config.yaml
n_layer: 8
d_model: 576
n_head: 9
n_kv_head: 9
head_dim: 64
d_mlp: 2304
vocab_size: 13655
activation: "swiglu"
norm: "layernorm"
norm_place: "pre"
norm_eps: 1e-05
positions: "rope"
rope_base: 10000.0
rope_fraction: 1.0
qk_norm: false
attn_scale: 0.125
bias: "none"
tie_embeddings: false
parallel_block: false
init: "normal"
init_std_qkv: 0.0332
init_std_o: 0.0
init_std_up: 0.0332
init_std_down: 0.0
optimizer: "ademamix"
lr: 0.000247
lr_mult_o: 0.769
beta1: 0.9
lr_head: 0.00555
grad_clip: 0.5
warmup_steps: 224
schedule: "wsd"
decay_fraction: 0.938
decay_shape: "linear"
final_lr_fraction: 0.0
batch_tokens: 65536
seq_len: 1024
doc_mask: false
train_tokens: 682600000
steps: 10416
dataset: "wikipedia_en"
MLP neurons of a small language model. Each row is named by its layer, matrix (gate and up: input weights) and neuron, and shows model dimensions 96-191. Each number is 500 + 40 x the weight over its row's rms, rounded and kept within 0 to 999. Numbers have three digits each. A neuron's up and down rows have the sign that makes its largest values positive.
A block is one neuron, or neurons of one layer that tend to fire together. Before each block is what it responds to, as a language model described it from the Wikipedia text at the highest values.

Responds to: Section and sentence boundaries. Closing == of Wikipedia section headings (Career, History, Personal life), plus sentence-final periods and line breaks ending paragraphs or list items.
L4.gate1777:622529504478473491459462516483551493564550565434551466548506530484507523423549500543434450525507550499497452530529484487445419517518422452520562440537495533536486495533442425513477478469483523504455519503463533503460417503491469480466503505550557502445500486547507555461494529547510544418
L4.up1777:610527467499501507496459526518528487587554551443505462537519521469516553431515501532477513516570584506515456547496477523479408535544414479536557412480458566541493493504464475434537493466506505451442527555462546543472425504475442507446467560536584476455504455571536574485513525557501534419

Responds to: Sentence-ending boundaries. Fires on the period closing a sentence, or the line break just after it, in Wikipedia prose, e.g. championship., Warsaw.; also heading ==.
L3.gate321:496520481450490485477439524498516488527476516446433462520559526541507462432565486461546448488513469505521470502456471487489516476466528407455494440517458383546469535511437434489474544552501525489471510563450448500527434505532482490481473516500510492502491532576483580500543515471488517534
L3.up321:498515476506516515448515504596529499576460499470489526466553479416455465505512562479549526494572526455565501565455446527478508537434452444514502542474438507522510557441452544450572442526515517473479470571530490474557507583543508497458451494465510473495512410533545522565538534463560536489
L3.gate471:571500435544469517482506505508503550460481545463490504557502470491468520495539547450450447492542487473495411442549494440489514501524403439431515521522494485509518469546418492458546502505399567464508478531429552481531452515491522389497521512497495558509517470610462489490489517470488536457
L3.up471:601496494421493538470521516464485520489477503441517499495530502448520478528543504492444515533497465492547485495469487490460569530523483508475586448586418512466501469541498486432548471523464488455434517578480474518471444531540481476436487540489481520471545517505545521520417590504520475475
L3.gate695:544504438563483533541472473474596519526527555433514424487445560562498585460495528539550476486563495544495503445528525544430490501526480512560505470426478485495487548421513489465521540524546445540534535462477476525478456527453560551531525526475484518462434514560483508491533428561508531457
L3.up695:491500525487558536449535518547562474481473521524489497526509506462566494462432502499519499479517482583443461519473500506472505463559445527512510549530505491488402436557462516532526458403528430510491543515481517527467389545526475563436480505504495482505510467485497500489458542529468461493
L3.gate865:522520548524489495466522497453544531518528453491512468470478557464465567448525514496513460514517576544491461430550468551486452460513431451564510535591541514497525501445504511503563520464429508574508492563421499494501559480502472458557539457512522500485495556500528530512534552513457536484
L3.up865:560481563531491456500493480483472495523491546492597535483469490477474547526481580473519503472464537457446519491499526586460503514436499542532506444530548515510509501503490486510464451521543594534512473530465529547585534519435479461571505399510480537410508563501487492475429516427469526487
L3.gate953:544549522506460489436546479456551534595513518431534477551476495509576544473485478531545497503491581477474491516529485490536445551530446434530520470560527514523487597496474507477492483484529536469463461418451571470490438534530479490564475595536560550466503527488503515460514541558516526471
L3.up953:520536516541455519462473506541610483623474527448537493465459535459511516481503504547515537540518503473459447542473478508466440522536444474499504459551543542552457540519493516409534519464485569464435470495488482568512470537499438568521458510487508470465568522496518502521534552496465546469
L3.gate999:520522526498580533439524467490526449532493469473478560576501453526579566470463453538473482484499502494452584471554471555475466469473413443495564517480481520464531490499524493551521506460586506492560475446500512464503464536512500520502607483562464467539484424452471476475574453462402453481
L3.up999:535539511496490607508446529488442490544468483432519464484427533537500460529541479556536443437580419505488500527514461504535510424525498461513469535424433541509589495488505503495465538479419475460498520494476473518463497517464507517534519477493471485513560508491541542478500491552517532463
L3.gate1035:508490527594554540502488528457488496499549491396497536514536528521468540494519435509510508517515569584532511541538475467504472507504451440496533470429501455507479468501524479503503492452448481492520517468489456541448491487447514588498498509455558518481457504488501523465420495449531498451
L3.up1035:530553457479510543464500415473465481431490518452525445526517468529516526413494427461452521476468514555517526565453489493484488435496537515507557492426441524508481497441490449538384488527497446503496522515470454538525508476483458490468502473420572579592492454490485528483447482448535495470
L3.gate1046:530538444476457473489473560523499457509508501456462452517513482537556507465497480522434438553526490472552430491506501487485541561457430451571589493528523608543467548478471539521449476484456452516452512493442462560555401459501497496490500554516500440515512518510508613392463506507525599486
L3.up1046:489586490465479461567532494516546518586564488508475497493520492522538500487537494508520497490511583500528511543465479491473489436527460411499527532499519473502515465469414440448457449510510468498533492475557563557467453537496506485475467493502515538522477492513465569559491449516486465459
L3.gate1169:537489466388474393487474512496534501580510501484525504514536486475509491362579506515429437532514596502482466601484466496462483492450462468504487409601465554517489495482502461508556442477489453499443508537502530492469458520508480508480450563499502529501484498549516554535441561522530525528
L3.up1169:547486383473447438482430549509483500482493554517519441563520395462545526467513526544489469495548575547453498551499452501473539449574380480466498441488495519556520491521455503493583521455497488461485463540479494476524479511484473531500448573461466518511514483540526562461570489524481522413
L3.gate1332:566544563440444508494471474570542540580510498529499445473612529479507529421465497496478486603509512535482470431480461484491440533513457485531431461531571520468417480447556482511554450518500497599464481489504471520485532461521503492547509495558605543472548534544523472491515576572461504515
L3.up1332:517542496482406523481536504487470615615479563499459495473461529486411484506498521434488436528523543449472476446498480498470445527524467553527482525524513447539431473461538476480528515484546530549433491501479512499459542529486470492495493548477438526446552463645483510600522560456459456556
L3.gate1441:524473463436495479495552526482494434544568478489523477471576567530546491546507492509471516428484496516466445479445459499501490532488537472490456481629453448507519493494498534433504491504413432450459479479538475492539451548559521485562415537459596476556497560424498541485519454527505505481
L3.up1441:520497460495535513540459599466527491558431560432447428540513512544519423494496509512438510511511559523550480553506489450481533483548480483485455459564472529503468535458547465481464426568483462500455531560475486519466456381465473535444547458502514488456514501570558508522457535454550476505
L3.gate1613:532498487459505512505483550471589491510516506500495470531488477589538549483540485550441542487521529548527508505474515480568488449455383481543505494517541468477488468531506482479498480560480465419478526483500553503505526449457450496456491523504520481468520507516489564506435491470473556514
L3.up1613:584530533532487593495457523484546510523479486385530491481426475479523532516468443520494482502489551488503450559531475500528448434504471511565542490522504525597477555504523453550430513501539468456490545545481558579454503590506528478444559458489473536509484484552480476479464533434568549487
L3.gate1771:517593529428469426450552512469538475534535548468527525541415546497506488455569493454498482518502548565417495450565473452423393509457500521486544488520513543483467476475502466529481467470457561468458495522545541535457506463515381471508448484562550586467482543502467527497517516481527539497
L3.up1771:581522497484434459541511504565486528482516488474483493502454563603509516583495524463509535496491531548485570541465508525449511453455476467574509479569515513596565508504534450437569545480457523535525514531452593470443535470407528475513481474528400497497479510575439560466522462489407482482
L3.gate1900:485545499492538486508531563509566558557537521468549539471522507488507493522530499523477357516539582556537471499540560542517471516482522448466426527553459489545475522506503509465526509466470557404507511491488467474546448528591535457590551582493479469565506460518500523510474495469480458488
L3.up1900:506535463553461509583385517528559495498528548461511472539462462470478534552516436558478501495496480587501433498489491575519600511471508431457449519497426551559510529478545504491509472466505554489518613488528550589481483476532540531527481501506457512490439553464550486482527505518440469457
L3.gate2042:524505434491522511463510477544482559495492442458451558555488449540532513451441476536458470485465473517535494519512556452492477491485454477509515486529506542539481466511568417532502511499480526501503480490465519530480477479476449494507476583558614495497564457594547616529519490472467515508
L3.up2042:541501490533531570485472543567484522547426508492468539550518498479472509464471538553567538522494487509532461493508539539483533420576405464500517454547463554473482432576518489494499501414547479512404441524448414479501419495485443504557495549498582451548514532601525535478511491499510477482
L3.gate2239:552609516519485465454501475481543373523531461502497569559455501519527474523525428479468493495502479531482498495538454476522486492522529493511501512532464572493532478443504429513467464557516503458452519541537583504454480437457514491547495530505542496549503496533487529492519571476511532571
L3.up2239:515442573517508530522478458436491437528530545502500432536504454521430558518474458503413456543531570472466558479458487465525457419499483485490519512495542539543535498534491456500489508472499527484510511512451524494477466493477491502462531510542445487527453496485496476454456465494505451547

Responds to: Section heading closers. Closing == or === marks that end Wikipedia section headings, such as ==History==, ==Critical reception==, ===Re-enactments===; weakly, words like first or began.
L2.gate530:547491448483471467474488535460520513526501466489441496496466453518520433497520487460539476500483435562455499459521556474496523484552534514485501478541512570565482518609488488502516443496457530511441481492472513496472447447518548440457439535524495481522484528585562450512541462419438498470
L2.up530:504486405457514532535540468510549464527531468525462483487427547498482528553482548474500525493482437598471503463450508544477489544607540532572483465522436504516531474543431535495561490503527473457529497567454449484513474492511478462373473518549532541551527475520547420496574518447515447484
L2.gate1334:583475500454486526513449443481499522512543515493490525491472481540614491500492473521499427564496508479458468512468482548529493489507498525530509487547484524595633483528499484520509455512510443453476487529533490469495522475482513485455525600469482544535480551585537586481519489532507525578
L2.up1334:558456507413500535514484525530518485523489534437529466503528434516562471479581560336513430490469544500544396478398568507534503462494503534534481486534443492518586480506447487480537486488469502488426547597478532529427482542469453505433515542503522528527608530487511528510486413519494542557
L2.gate1393:541462444488509469437521412505498514505505519491515468571528489595492529526524460552565498507473491499537518550518499522461437444514508461522507470570495506483530487551484467513543528522481532514500529459530556504390462569515546475430470495532527507541453457499511535462556500498505554491
L2.up1393:491486471494470451438531500557504552504506504454497474506476513443477568579508436538604526507472461522534497518530527533483497479525541443522461478572450538494511518480463543460506509476522496512476511630451469472500537516464506497471481424499485508491476420496554456504514462511505564501
L2.gate1743:551494494506448541574469505476506502545545485482505510578526499544538515522488442526472554470524468517491496430500444460526477464516474454550412569480502494550537456520467468505498486475490417453417548407496464565483476538506535511432454511526511464365452478518488522473455536546561493501
L2.up1743:491521539558469534504528479536536510483504467468463508446484490545504481457539432445547502519501448482522547539555501501426526417517443468437494474479491458482474501514510506498534532469513473521556474488514480492503487525480544449450457500487427507450512460542465556509487505520479549588

Responds to: Word-internal joining tokens. Apostrophes in contractions and possessives (didn't, we'll, Donne's), the hyphen in Arabic al- names (al-Shabaab), and a leading digit 1 in years and numbers.
L3.gate330:517457534499490550484550551518534521429466466474470453502453553518525505473562483472448490465439512530477466418529523573474518488506482490493539416488468533461503515549481508448480582469496478477520515497479507537548502435534476470490502528518511467495584520447506530456423518448469484588
L3.up330:549475551495418573506517446515485534515507459465494393468474501527503486551480515488510560550460500448534526494410475475467503439498498533463541434493489517448434557485447552485502485497479519463489541508528496492362530464459506523530490470484550513544582591496482506469471535525532466442
L3.gate613:518494465421457495506497441464502587485471492517455462508524450464478471541532512532451518531457495555510454480463507553500402531508498447528461575511416457509521510520506467437481480555524496490420492516485489549552522550618548529464515499500452488491559481523487537474407510449440452531
L3.up613:463546554460455489484420442496504439510542501427555518471497511509529435590468416471505427533537549537419494495470534496576458505542493568501480490491506514453463497463513547459474480485537550521425541487483565464532586546470515563373427512507445448499518499545464527431538540466558514514
L3.gate625:500485550490470495458521462496554494439468594537503542531479459483536494517575456520498452526578513497530499535505535451548523522456540484516456439488467481505488449495487496470488452532471468542545574482513496521520513583600468389522503488446508587560469504485466550634505516483554473431
L3.up625:486497528525474526511432491505435503550539508451530491536462491517472506490481467479492570481468460447443474549519393495499462482505437534455514522501487440522515424537537513544440502492519525499457530519476504550490484553553476519532487507527484473506519553500498510478509483475457488488
L3.gate705:493535499481567561457494385544532597458522456407570472462440456565490512572530503466486505490465437486511522414474516503542471539417481491503489464558543494526514498461507534556403446525484448494551469497448524518487551466442531528493503510488519543458478517569432588486467445465457461455
L3.up705:488526506495524516510507423549493501507475488493506469512514522497487480575432527468459484504456531460478382489487480450407493538436472496471514540539506503459511511498510521527489474469488548485493573462532508493536609537509483542578467590517533405477491480577497514520528536543525437433
L3.gate708:444520451542459505514389484433529529459453543557488511519489543584535562483498537520525565443479475484530533520568530500537542553422482499534512473575491502529502424468529448485487435506530437475459546482558542541508452516525474449485520518506538474461508480518517552490425378498503513474
L3.up708:481411540410440473513479453452585484505467579467567545531486572442524483554519509508475546497516466497475565502503495493582478533420522538474491420469414481494444484502467514590538515506524481434415495552480515482455485510537487625523475517605492497460478487530494482541442480531452535504
L3.gate737:503562496562461498492465560489497547529455497463548409507513547535451447529540558449472600524491508540500463502474413576470482482502542489429559496503520586561459518472497510473450500497520561561400585496504517482520509546431461421499504494490488483499523546552547439467501531536518444397
L3.up737:521481561357535519516482593547506543434509505653558526515517520440469409570470555471516552572506527489576460477488509545550474494460519573536512428518479493469497493501415532476500472511506463478529503519533537549475575520436544493484436616488522529493478516490540582518466541473504530500
L3.gate942:570474565416503480510504424377511544499549482515518494505445552496501493470489495448450475498550540492532490506484543506484485523468525421486529534506495508505471444532551520561482513560559471510516422501561494579466553497541527500512445543541466431475466573479567539469481450556462463496
L3.up942:571482469455450481509511554498473508594521534499496536580477523447482612475505574495502490554556512485500475476525490531494537547426488467606525547533502512468465491533531530440503513486522560524510587568496466530513544490510455511496490524553505431509474515446504449468533465523494491505
L3.gate948:534564452489457537490479497486533539473455570415428437514539561464445479481457508488430480472472509500543499511494520517574534498511553459462460544498429572481382493510549472566470483540472546512475535491431481590488561435501494556553552463501548492498508573460535532450515465511525564427
L3.up948:517496578528405455488555526480506479484505512456501462488534525521530460443483471453544474514574538487537522443526538456478513551558535465408500527470474502479456504450460500500483550476539463483520422487447532485605491509533446525431442494520492542506533433511580495465498456513479527424
L3.gate1142:513477566456476382497437484568534503580518504394547494519513479491540525438453494496470546488469547496486527587468530494467423433505468445529487465506467489508506504537581510550557520528514520481476580431488614502458509500548492527592502523557521534537495557448475436543487513544525456503
L3.up1142:456545566535533519542502442568519437533499426580487534497527447528521478518476476548553569484531502463514538556435502433515453489502451516569443531491463443448473503515551516491562454496524378484534539465526555514463605425532519501521486487476496490536526488462507485581454528515472409443
L3.gate1321:512495535517524462504511481434561481436550444476497508530546527489485453471474561517469490505481528492463526496481484450480473499473495443572469467552434555567551422535497494489428498537527477522442517446529521551508507513553509506448461572520502537446519476488491581563483472418529446514
L3.up1321:473479531474456494446531490467472475534540479477493507526540440502434559536527554448561499514513551528487486522477582476480549459497446572491433530539518448495561436515475477545518466506484520457487484535415527513532580518513515532539516458519516511483524452494481512556489473471501545441
L3.gate1456:530518525534540504527507492419509414495568508507585457548510423539489423620547432511497535544463530458470539416526504455497485507435504508519504466460582415467479449526534464503478503518512459515493473495613537531580498445494504536449450504498492456453475512532527486494552531525592411506
L3.up1456:530560439513545564500490601425497461489430504483523448562503506537430499535495548479466507486482516548479473477516490505512527522499493497540476485523511471446483387555528402524551507518542491517424523593533506512507515526527394459476459501542559538511547516456499473487526439429498449502
L3.gate1500:576460531432446435469471556499541544510518515473494493516424586571475487522510510417516465472470531596595460536466564502446493505476495538473494490534528563483531485526518466571487539519419489521502573562487565505564590587486472485525482520502547481508582517479530506535490528469534513455
L3.up1500:516534579506497518429537514460503526467497402392499479477494418545527505480482524530414487491475607514521522500453494508504528431470480533464504460423505483507489477522439496515530430481544515557438541473435532550496447465528466504412474447500511484448438462452526461510469481527484523490
L3.gate1520:545485456463495500449481490497558543589469517503519511524491529472491486529472464510477521516489491463575564477461453491514473534496481481422547473464527533464462573511518505494348524517497542436466526566591492444504527442462525485435466486460521476529549520502547460510452547496530503401
L3.up1520:488509487467450501518437513472501553544451493494486507456509437466490528489440519467539537518530424494525507519473491522406438547491508509467484565465456477568403471512508567511489499505480534518557551511587437440520530507525476495489451481516460431501474505458504505536492524457456560490
L3.gate1655:415473432516491513488435525496531465488477558522524591533476498486518529471578505474457502555472487548509515518545496503457443514525508478527528488485540521490495431473524531510421480575492497445524480461429549465436494507451478515547499525485498570467532478484480531462546543469470438477
L3.up1655:466436494499554463481512489553478497502514558486558496477419478526496520540569578479462447517442538435574498445450509470473531547463507590495454533499558489486488452498532484482474476563397407482506469484513526496524498541457425535477427519569471532485472517513480518457521479479502431462
L3.gate1673:516513486473524489473495499475534520450456569477560493521469580504534544517483432548446529460469501528550401489476448487510479478474456489463479469519489480456529477550490483531496478504463580512463470475452526541536557507519453524451455445541491482481551476505493453487545576441551479524
L3.up1673:497449458516523436533561464494447557534480430453463591499564476507445573474494482479475479535545500528473431489512484473570497483503484439522447529465574516521554525535478518495494446563501498507491563467506468495518535512387534491478529535495508473530456521461468522548508454479562489494
L3.gate1897:467478534570492493537478555477547549465491591472508544524539510573530502537501504574531568519485500553563465480466494498512436528459474406495478495501515477516541479529484424600412459469473454480441436503508423514513453539558495451515508577525508501516539508484380486480439482540496506490
L3.up1897:488528514532563460487528596437512528491469505502520465434426481489470489503574476522512473477564509555577499584562541494443570437475518525514542483477507507507457501432446423499434481584507495542533511436497480568488575476520498539502509517452546475494477484440505565485528481454443471470

Responds to: Word-joining hyphens. Hyphens linking two parts of a compound word, such as Arabic al-, co-, and self-; also equals signs in formulas and thousands commas.
L2.gate764:513529567513557472509481465478507558513468522442526508506502500546464483492458508512460476478553523452467546510536466512505482563532458583439459489508555504476490503541546554458507450460521518509504455472456544497508483500506536532459414491485491494509483550480505510470508516542581516537
L2.up764:495491506535586512504451480471551535465490558475505508510466492534486546531468603536451536449569541426459546549530479550527562504576448570480479488474524478477480509519479606493484465445473552512542446489464549539542415505480587490503400430488452461468558511462455481446517531511463521493
L2.gate1073:435436537444468505517542521501498491551512460555535624632545501506544501498526473502484497411549496489559469504458512480512552487493527382521472490527510516488489506492523533578450545522477501553470568415574474520471502524527444499484478556549484445544477481442516457479506527517460512551
L2.up1073:460507505426558511409486512410450513458401515496482453462516580501494565516526424526486541545474471540535482447494486547526553514440561466535544484563533503531486566469452459485479524475497495496522531540559526490480515527555526505468562441529449488556489510482484522456530516484526495456
L2.gate1652:541515522498526541552530514425474496501546440491485467479477529532528531540514559559519513547512548565497535481499469499481446552541557548496443553465465529478458424498576455485510519507493463547474428432514491489477525505519520465528459544567518463520524479486474457482503498451513532469
L2.up1652:595526462445501510489577571554496482494463481445498462532344555461516503499486526538524518531482498493542547503523610475485447476520549484561490452509417448464340548442569519521564533455515504519437461616491487469571549508450461539510452495458485534471498496437520574472490462492473471444
L2.gate2120:471503491484459509547538476557525481485520511539504539539499485513448516509497508450523465460484429513493513470529482474462455413523463498576553475570527503482546516557536473522430503567528529501435485469626462472421544418463491551454523522487537456512578478389438495520411500494562467526
L2.up2120:501542507484450502522493511511447512489460491471492504451504492530485432515540480538487446498518568541499567539532481468496555556442477497481463522504528557552486518442470410460464540477469496516497415549402563435570494539425467479502464590508507509501507570502540571470526485553503567424

Responds to: Particle/prefix junctions. Hyphens, apostrophes and first letters right after a short particle or prefix in names and compounds, as in al-Shabaab, l'Enfant, de Jong, re-elected.
L4.gate1736:516545608539535482503557453461465508467588474417554538520482503514509509523467476470493465558497478515523496477531516579558522557448530527542490466556449594509441538485589480482505505482449487464529481470482512470530544486551509463563460509511450551506563575472545545492514547457501539516
L4.up1736:461459505495430521502542521492536513513456532477451564490533503487477548535445542471519532579515476498493526461552538444508556499543491516473501492506567496525499421489507483510523561521491427562443501453486501496495497543534421425627563551437447543458444494519559562489546450524533533468

Responds to: Sentence-ending punctuation. Periods closing a sentence, especially after a long noun phrase or a parenthesised acronym, as in (ITTF). or Super GT.; also semicolons, and table pipes or heading line breaks.
L2.gate76:592483484428493460474465540519544530564510555494499457547532494576529521495515461545504448488550535453473485511456472489503476518500405485478504424528529558542523488523487465539554455509444466483387529571428471457413448480507476490409461555505579560455505487548540568422519512539519518513
L2.up76:573492478430534481466548566575481467517548473439515429558545439537527483459509393516544456532475497452537454542475497510512474458481424452496512405449448480543506539495461564463542491557486457451505543498458518498506454529541482477502478540437544485533517449558512613478487493509566551497
L2.gate582:602510531483481502530506544569525477546627479481522419468554509538452475435487550550551450543519519527473495511505549458481515480454501469539583450504528496477484518499504501473517484500491465505495510548458508531458591516501404546492458525476526516463549477534514536465567481559493524524
L2.up582:545474477492462527457383458482516423527550549435492463449475467581501557501458464461520495545534550490449521544479494464487498611573433434539549527589446472484463560498430565439520467583421487466484541525467444526548433461489481474442542488539511483498496437474596481514469426567508495469
L2.gate1184:524540466462571474443493530490536470439566544494535515545548478487514443455528504465462445487505550526485407587477525497532448563389428466489505497472438489565437519524505492503509494603422568434476536560409442467526544507476505529449510494491532558510532518519471508570475563486519488436
L2.up1184:518540513440542474484448478521546493452528468486538494557547536485505565532542512485543516416442494601434529441457484529489518489502514485554505458488396507513514507503519540475512516540499472432529459549511552464459436476530474501507485518546509508474515525521507507509595496537490493443
L2.gate1797:529539444456583551480461484544483482531523494453511479507534536497585500454498447567512534488567533484480511545516507495503464500441425509549510535523530542550377501484507502533501501515496417539519507482426483488507488531487485487511535575515568555480460475472523544477460467560478472468
L2.up1797:499510456508490473492394443456507413504488506518540491541474589516517500506473486527504531429498518602487424481502484501485483512538453527497587432544529522486544546502443510525497440519449514501496455526460482467572381535568473463500534552501525512493502521490435465533514456463578470456

Responds to: Wikipedia section-heading close. Closing == or === markers that end a Wikipedia section heading, as in ==Production==, ==Personal life==, ===Critical response===, right before the line break.
L3.gate230:468440511493490508547517492509519479561510484501513503424528487508481571528564492470448527518558422477572465465504572474548483492504492482470499555557518541525445529494470485488437424500487462511506499504496512461461488464480477443512512497536475487476534523498478506503444549450539521489
L3.up230:519498445458523486494518504466544507554532452490559501517463532541487581502526604449470464435498489518486489558494528483462545547512466473494512425480464581491509427468493507485589478487473592451463549534547510477406440477494485529415501537491579513456545450554460468452481505461510524528
L3.gate283:534649572522433460572509489450484526520505478557473498423505498587445435503420519562490433530522515495525471513456572555527477504611502446572578497472506483537483511542449412548493457486456442566549472552480516515523546466460453496495455576508470453494539530521512516486537545517466469476
L3.up283:523524521437479546509493489498509460532497477493528514543505386525512522539528538472524512526549532463497530458540498545567468504514539446455545481520407522538516460519468574478468504505479528512544488520471550544471523499491570526506436516407450494515532473481523530482491555495470568484
L3.gate406:501423553513500486495446538479496486482499516470498558548483547536535473490437481493503472474478540527558515407548538515497495469553472510500477505468475484485512444565485508586467612525495520593420520429525473506408407464493490500533454502542438483499494453476534434494527514531501470529
L3.up406:468544440490452491545455509466507568479456492435461374496589492497493477455461521537448469522529467523417477488500568456542465514549464488530441477469483523493432508551479543448501468541465516486546457513373522556471465453453543513478524504494510486542530498522546492424440539475518479526
L3.gate614:490467473436463503499482496449490485522540451488456486535464531510444467504464451517511447511523537492546427529518508501357496462488514536475481492531603560521497497467522504486520473568471503485472485503519475455517492424530484483395454515526487513500530477459559469452493490595487570537
L3.up614:549514488583505492531537444541452470494507464469506436516439497501508509479506550555477439485522459513464518519482466486522490522462462476488521523428480518496474525550486538472538484474505546537480508530534525425505521510544478407502475493508479513561492456533553577517579534520544516510
L3.gate876:596526472421487472447444500504544491545545489484519473530552518527535508442519515513510470563519586519522446572489488503448450536477421439532532479521505526569496493531503467494537436512455433478439503540467551517456432541475486516443452591498555523504505503578507595476484481558520556493
L3.up876:610504489421461464519438508555517515494525471465539463529502481527523537474444538453455408481486569464473475557424499528477446516457417470541517452499480523504490470476470496435578486514481459426446469555446504459474424541533423529459465521451527549488467479596530563532494468516506527489
L3.gate1000:546463542575529503481540538455534521503441524550517502603521599538560505476510542504452566509467429489498445453538462569508462460488480450461551453455575483517595537557531522515471524472508485513557538478454506488494488493500505477479435474561560528480515610550537482440465497468451529507
L3.up1000:583470475509465512489480521464527520527460500515512492472485489521452540511519459541523517475500463532439442559557509464533487459519551528506551478444533480562503448536525474483466525564559382556584545510457484500456592500490523556441440588467451545582466496511606495535480474608463533460
L3.gate1175:590495418481483479531487583464480518545488470429475455418514496592443541557482532442529492511438479502529500556516478479490534499508425483413545538466498513540509496481534490522527447483513455468453484492469478549422514501519549472521545506564474488461535477526502498478442475469516565385
L3.up1175:472467400513380484505456524529472521413465457501506531510488528480505487482517526566459457551463528478471457450448543468482500495467501511525492465548513506487559500537542440568537482414538469536491489557548517504513513462502489522462419548561548546518450433502486548508512500470501489428
L3.gate1313:588532478480491478408483488476522421506468479491495444584519507519504424529518509483474425451432509506518501486496467396493495407496541382442503436475477529563462503497504459568475542453490486479436525539443498507436510529494507491453500444514538528497504551524569526486527495528556523519
L3.up1313:477477460420505511549504492593486550471498482460432541523526505489470510557482516498482470497527543490458552415411508505505440538477400565515500447481510481518553499588518474544506546502455462525541423508489487503526515537554530493503468533540520464494508452439469475523496431447530531416
L3.gate1565:533450557525480501461481471516472525472479472515490471497493533513491462483494511489494555542482478449538470502531464435450575465474550537507543525566573551521502476504546485498474466514508450538489488578532514472547533512496497537508518549517462495439485565530490489567486506505491530498
L3.up1565:571548524532442460569399500488449520505498516444516459405467515517506508604489533544485496543472525507539507511409491468499528571545429459518475519503500463459525485514447472470525454513549483520483540521503506511549509479491512462430467442514508500470554531495475511475613509584490485551
L3.gate1675:568495497434541470435505495561526523567540550469514545519517493517472485515452516509511434478478561490500459567479514493472426558432439531503568425487582501549490500475514438477541467518412481452428478523472529492504514509525513452468484581522584559471486470505456596543500464500470523545
L3.up1675:565475528475536497545471536537536495476532496499465541519538462467476501466509540546507481481500539479536465514465478485526461541485447464515497391529460565523536487551505526489569454477449431474397473589471440510523459454462441538477496502475563500498481496529518592488426484517499528516
L3.gate1960:546505472521498465469494494471513491536530521528519473516474501505536509455449513599498488533504607490442591564437443534459475450494422489495489452475515528513533501535559522489584438548515484537441456499462429457552450523496532492475482546475497493553467546575510605429481445528550568522
L3.up1960:509509476546448484486522476531492522497455520476561503551571466461540512488495584473549470519452608483517475624413452467467430538436402521487445432484498501492492462489495396528566483462492479453486485503459488535552497563516441498425432564452556574512528469539477534518512527554437495509
L3.gate2008:519540462490475534573481497514542530520467503517502588566398547539468473448520462509495521519598528538455506478516471498543544559544499475568530485572534480517559454518528493524520449558517502555525490512503535530450488454422493515504486609482509513466521478467588554467471444507458466438
L3.up2008:466497505459523473540449516510522494458504503503431508508526503474476546552515474516570477544539456525544543487533500525489510486497522489516520481501528482505503541488408434472472531563481450540452529551526553400504521573547575506449472502540467526513475505514477452428514478521524481493
L3.gate2064:554449457537439459498493511457520526525508550468583523488564490455463482483489477439546507591481528594537497497573522462491497497458435479488579459465469483567543488463483523535487466498546508432560545534508529432490493451445541507441479522486569511503550478554458555510484481509516577485
L3.up2064:569444463502504504539476581531516462509546499520472528484521510480528478495497514498549486499414508508486448540404541539526457488468488504526493480480546579437542535493402519510555504459452520447579597444384488491437473507549449490537552529429509476537464458524493523558479494511546523522
L3.gate2065:592489555430446561542473534503499456472513543441474513448518502524475525397495550490459487483493560550497501508459466482476498524534441574517489489531481532572503546512480430529600526508411565435497549546478496490504439523508444513524480532481600549513479495515523569483484469523520486457
L3.up2065:561494463473413502489554473504518515482539518503534465537513478466517509429435513547438513498528503463481484481441529574526492512488480489538488448474545518463526513471466506520558405509495469434497440513460504552451468540505491561542469491517511456473472541541546534522557485618449505521
L3.gate2117:543462519484503489469476463482552520555518468425530508469420570515498499437577511521475509509488572514467504474572452568475559528441494472475511446505519538467553472493511447479532464505461553532432530436495560520536419564473506530453497571524505573494459519500547434463441528502474569464
L3.up2117:543456441527510531509406482574491481528468459530469494481407575473533502511578485544507567535528505571519448531516484529482519508558406509503493472400494543535480507527475481491564522496517499511491545567506508497542441504468483529459498496567419531436456570502510479426471530561454487441
L3.gate2248:526467472449490474559459488468508530432503492450488559535445494501523480491529485585454523504434457443478446483545481505456492501453480560408487456562473527414565480500533457529570424459420528536514529549494497499546457489463564465462521515485499502494531568546514492450465507507487555478
L3.up2248:500499516481567517500478420495520524536478478499568555518532460458579506445544450491527445516486472515524446495479455479489482489533447505494511558488520497440486451549505465586573485527510482524571464517559490505520518578533447468520509489534511535435415507473554521506524434438541529466

Responds to: Section heading closers. Closing == or === markers ending wiki section headings like History, Production, Filmography; weaker on sentence-final periods, table pipes and "of".
L4.gate777:469527408482449501556517531486490502556525480476477444445458565445539488553524479502457539472544548497496451524558545448399567484463424462484501440527457448557521448465530545489481487574507440521507473559499580476512456543535529555432446516529536573472523534508549504469426478498566541455
L4.up777:523431496523489536507421499497440484494466505538502505468512526518501467463545527503518463557549479567533453504552430484456432476501473464493570404488394553571574549536435446451462474550488456489457506535428495461530471447512514500469493477480506465473517512538487477583531492408471540521